{"num_key_value_heads": 10, "intermediate_size": 1280, "vocab_size": 8281, "norm_eps": 1e-05, "positions": "alibi", "attn_scale": 0.125, "bias": "all", "parallel_block": false, "init_std_up": 0.0219, "init_std_down": 0.0155, "lr_head": 0.00453, "max_grad_norm": 1.0, "decay_fraction": 0.71, "max_seq_len": 1024, "train_tokens": 1261000000}
MLP neurons of a small language model. Each row is named by its layer, matrix (up: input weights) and neuron, and shows model dimensions 80-207. Each number is 50 + 15 x the weight over its row's rms, rounded and kept within 0 to 99.
After each neuron's rows is what it responds to, as a language model described it from the Wikipedia text at the highest values.

L6.up695:57 65 28 51 61 55 37 64 44 65 48 30 43 37 45 57 35 55 51 55 52 41 57 39 62 58 76 60 73 43 52 44 70 47 34 39 30 42 50 46 74 41 53 40 27 50 56 42 42 40 52 39 32 36 73 48 46 70 45 45 62 76 23 21 49 65 31 52 39 50 55 54 48 78 31 53 37 68 53 48 36 44 84 51 59 59 81 62 56 64 66 45 56 30 56 42 53 35 67 45 15 69 28 54 54 50 57 41 51 58 72 56 49 78 39 63 52 33 41 44 66 70 41 15 40 67 24 49
"All" word and fragments. Mostly the word or piece "all"/"All", as a word (all other squares, All-India, all-nuclear) or inside names and words (Allende, allows, allotments); weaker on commas and "and".

L6.up675:59 92 10 32 53 59 54 54 58 35 65 49 44 49 52 50 54 27 32 44 53 52 24 35 68 73 44 63 53 55 58 61 28 58 56 59 57 35 52 53 72 35 23 49 61 70 40 32 64 69 58 33 43 54 73 40 61 50 44 79 29 39 51 48 11 37 62 50 30 37 52 48 57 58 58 57 37 62 32 82 62 69 66 45 42 64 16 53 18 32 09 57 25 50 42 60 32 50 81 54 71 27 48 71 64 52 29 61 52 57 30 40 43 50 36 20 63 70 45 88 31 69 51 50 53 49 66 65
Clause-linking function words. Conjunctions, relatives and prepositions that open a dependent clause or phrase right after a verb or noun, e.g. "arise when", "circulated that", "aided by".

L10.up1175:48 84 59 58 61 57 43 76 39 53 26 71 67 67 63 68 50 54 73 53 56 61 55 51 32 63 27 45 31 67 76 67 59 53 41 41 51 59 77 45 52 55 51 53 60 69 50 38 48 35 72 71 58 38 51 48 61 58 45 58 57 11 30 55 54 51 56 33 49 54 47 47 56 58 65 44 47 54 57 85 35 21 47 36 42 60 52 67 47 36 48 49 53 41 57 42 80 15 68 45 64 38 25 63 44 56 30 26 59 57 51 33 47 61 48 69 46 45 30 49 36 56 39 42 39 51 46 62
Diffuse mid-sentence tokens. Weak, scattered firing on mid-sentence function words and word pieces in descriptive prose, such as its, there, ical, with no clear shared theme.

L11.up1094:44 64 49 58 44 19 53 69 46 47 67 49 55 49 59 53 46 45 57 52 19 59 60 36 28 70 74 34 62 56 70 50 45 32 55 52 51 39 56 42 40 79 59 38 55 54 44 63 49 30 50 40 57 40 47 48 52 51 48 20 31 38 39 31 42 57 52 35 24 36 50 34 67 35 56 49 55 56 31 62 36 43 54 44 51 66 44 62 44 58 78 56 55 65 75 50 54 54 80 47 70 40 31 61 31 68 71 39 48 45 26 63 47 57 97 61 77 47 49 51 81 36 52 37 77 59 71 29
Subject slot before verb. Fires at the token just before a main verb, usually a subject pronoun after a clause or comma, e.g. ", they" find, "he" leads, "which" are.

L6.up129:84 39 24 46 66 48 50 48 50 58 61 85 46 49 71 58 60 36 54 60 38 43 51 22 39 20 43 35 46 27 46 50 49 65 46 54 62 53 54 53 42 45 25 50 76 07 34 40 28 38 19 70 56 52 68 53 37 46 52 45 40 51 26 46 46 23 74 57 14 46 34 45 51 75 68 84 73 56 35 48 50 62 36 54 61 33 66 20 49 92 60 46 59 70 62 42 35 34 45 47 57 65 69 58 40 48 45 33 59 41 66 24 36 59 41 78 36 55 35 60 38 39 41 60 84 29 63 16
Final number fragments. Last digit piece of a number split across tokens, as in vote counts 1,2|17, years 18|43 and codes 8-68|37; rarely ends of words (Math|ot).

L11.up1032:55 58 57 64 30 27 40 22 25 45 36 61 57 16 59 36 59 48 72 19 35 42 54 43 57 36 53 46 71 56 50 55 51 36 54 40 38 47 73 30 65 07 43 71 71 73 49 54 56 38 31 35 44 60 17 60 58 43 22 50 63 52 56 55 45 70 55 50 62 59 43 51 39 41 64 29 60 38 49 66 46 85 76 61 51 45 52 55 38 41 41 56 51 17 74 53 59 52 28 48 58 48 35 30 54 38 43 40 38 29 43 51 54 60 49 30 57 31 42 32 52 54 81 50 48 60 23 64
Table cell endings. Last token of a cell in Wikipedia markdown tables, right before the closing pipe: final digits of numbers, years, names, e.g. 1.8, 1973, Rutherford.

L11.up36:60 49 61 20 39 54 51 36 33 71 47 58 64 42 66 46 40 58 81 32 59 50 61 48 66 57 46 37 27 45 47 50 44 51 37 69 50 40 37 60 41 28 53 36 51 40 54 50 63 53 51 61 35 75 42 42 40 51 50 47 74 57 46 42 58 42 40 65 43 44 35 72 49 43 40 39 50 50 49 68 53 61 65 46 42 31 59 30 42 47 36 42 64 51 44 57 60 46 27 41 84 48 35 32 60 71 58 43 34 24 54 43 52 90 06 46 56 56 47 73 78 61 58 06 25 31 51 49
Commas in numbers. Thousands-separator commas inside large numbers (attendance, money, counts), e.g. 2,567, £480,000, $16,000, and weaker on commas after noun phrases before appositives or participle clauses.

L6.up91:38 46 44 70 48 65 64 26 46 49 50 37 42 88 45 65 61 53 55 51 43 47 62 44 36 48 35 37 56 41 59 41 45 72 38 39 54 27 55 41 36 36 28 27 78 39 68 55 60 41 51 48 37 37 84 43 70 44 77 51 53 45 31 63 52 11 55 30 16 57 51 57 41 23 56 72 58 18 60 34 36 80 49 65 32 47 59 41 61 61 75 70 38 98 47 63 38 30 22 40 67 40 66 30 28 56 30 46 34 43 61 51 64 38 72 56 58 21 45 54 49 73 77 46 65 59 50 56
Mid-word subword fragments. Short word-piece fragments inside longer words, often foreign names in tables or lists, e.g. Praph-as, archip-el-ago, chrom-os-ome.

L10.up372:46 79 39 50 62 43 57 54 48 39 66 76 59 51 60 44 70 58 62 53 41 61 45 44 36 68 67 49 54 76 71 71 42 33 59 53 60 64 58 65 69 49 58 46 52 38 32 40 52 57 65 46 72 49 34 65 34 49 40 47 60 62 44 42 62 41 63 43 56 14 47 27 52 56 71 26 47 36 38 72 63 53 49 68 57 66 70 61 49 72 65 64 58 33 44 36 50 38 33 64 48 65 53 53 29 65 69 61 77 55 58 40 54 52 00 36 61 44 69 91 49 25 50 66 40 52 55 60
Table cell endings. Final token of a cell in pipe-delimited Wikipedia tables, mostly numbers in sports or election stats (12, 24.05, 0), sometimes words (Female, Italy).

L11.up942:37 67 39 25 42 41 41 74 55 48 64 51 55 43 77 58 52 20 53 40 56 48 66 65 20 74 60 10 48 47 29 47 51 59 42 43 92 56 58 48 38 39 47 43 49 45 68 65 49 50 62 61 35 54 51 66 45 49 57 68 63 48 35 25 77 47 78 60 68 23 49 41 59 49 40 70 64 62 60 38 45 36 51 40 39 52 25 57 51 67 44 52 43 43 68 55 29 50 48 18 71 72 50 34 51 61 48 37 63 67 82 49 15 24 89 29 35 35 52 43 48 41 43 45 39 39 69 58
Pre-surname name pieces. Fires on the token just before a surname, usually the end of a given name or a title, such as Husse-in, Dimit-ris, Dr, Justice.

L10.up957:29 62 45 58 59 41 11 37 47 81 61 36 62 43 47 36 51 69 52 66 50 38 39 78 31 87 59 53 85 56 77 57 52 20 26 43 72 33 58 49 47 52 35 37 52 51 55 38 39 68 52 28 58 44 62 53 56 61 54 73 70 68 68 71 51 68 49 26 68 50 42 37 45 45 54 59 91 55 51 57 34 44 58 55 53 62 63 29 48 87 78 51 51 40 55 48 49 24 41 14 20 57 56 58 61 56 34 42 32 83 17 76 54 51 26 40 92 44 42 44 60 45 67 76 49 40 55 59
Counts and "All" prefixes. Number words, digits and "all" beginning a count or year (three times, six years, early 2008, 14–13), plus capitalized "All" openings (All-Star, Allied, Allende).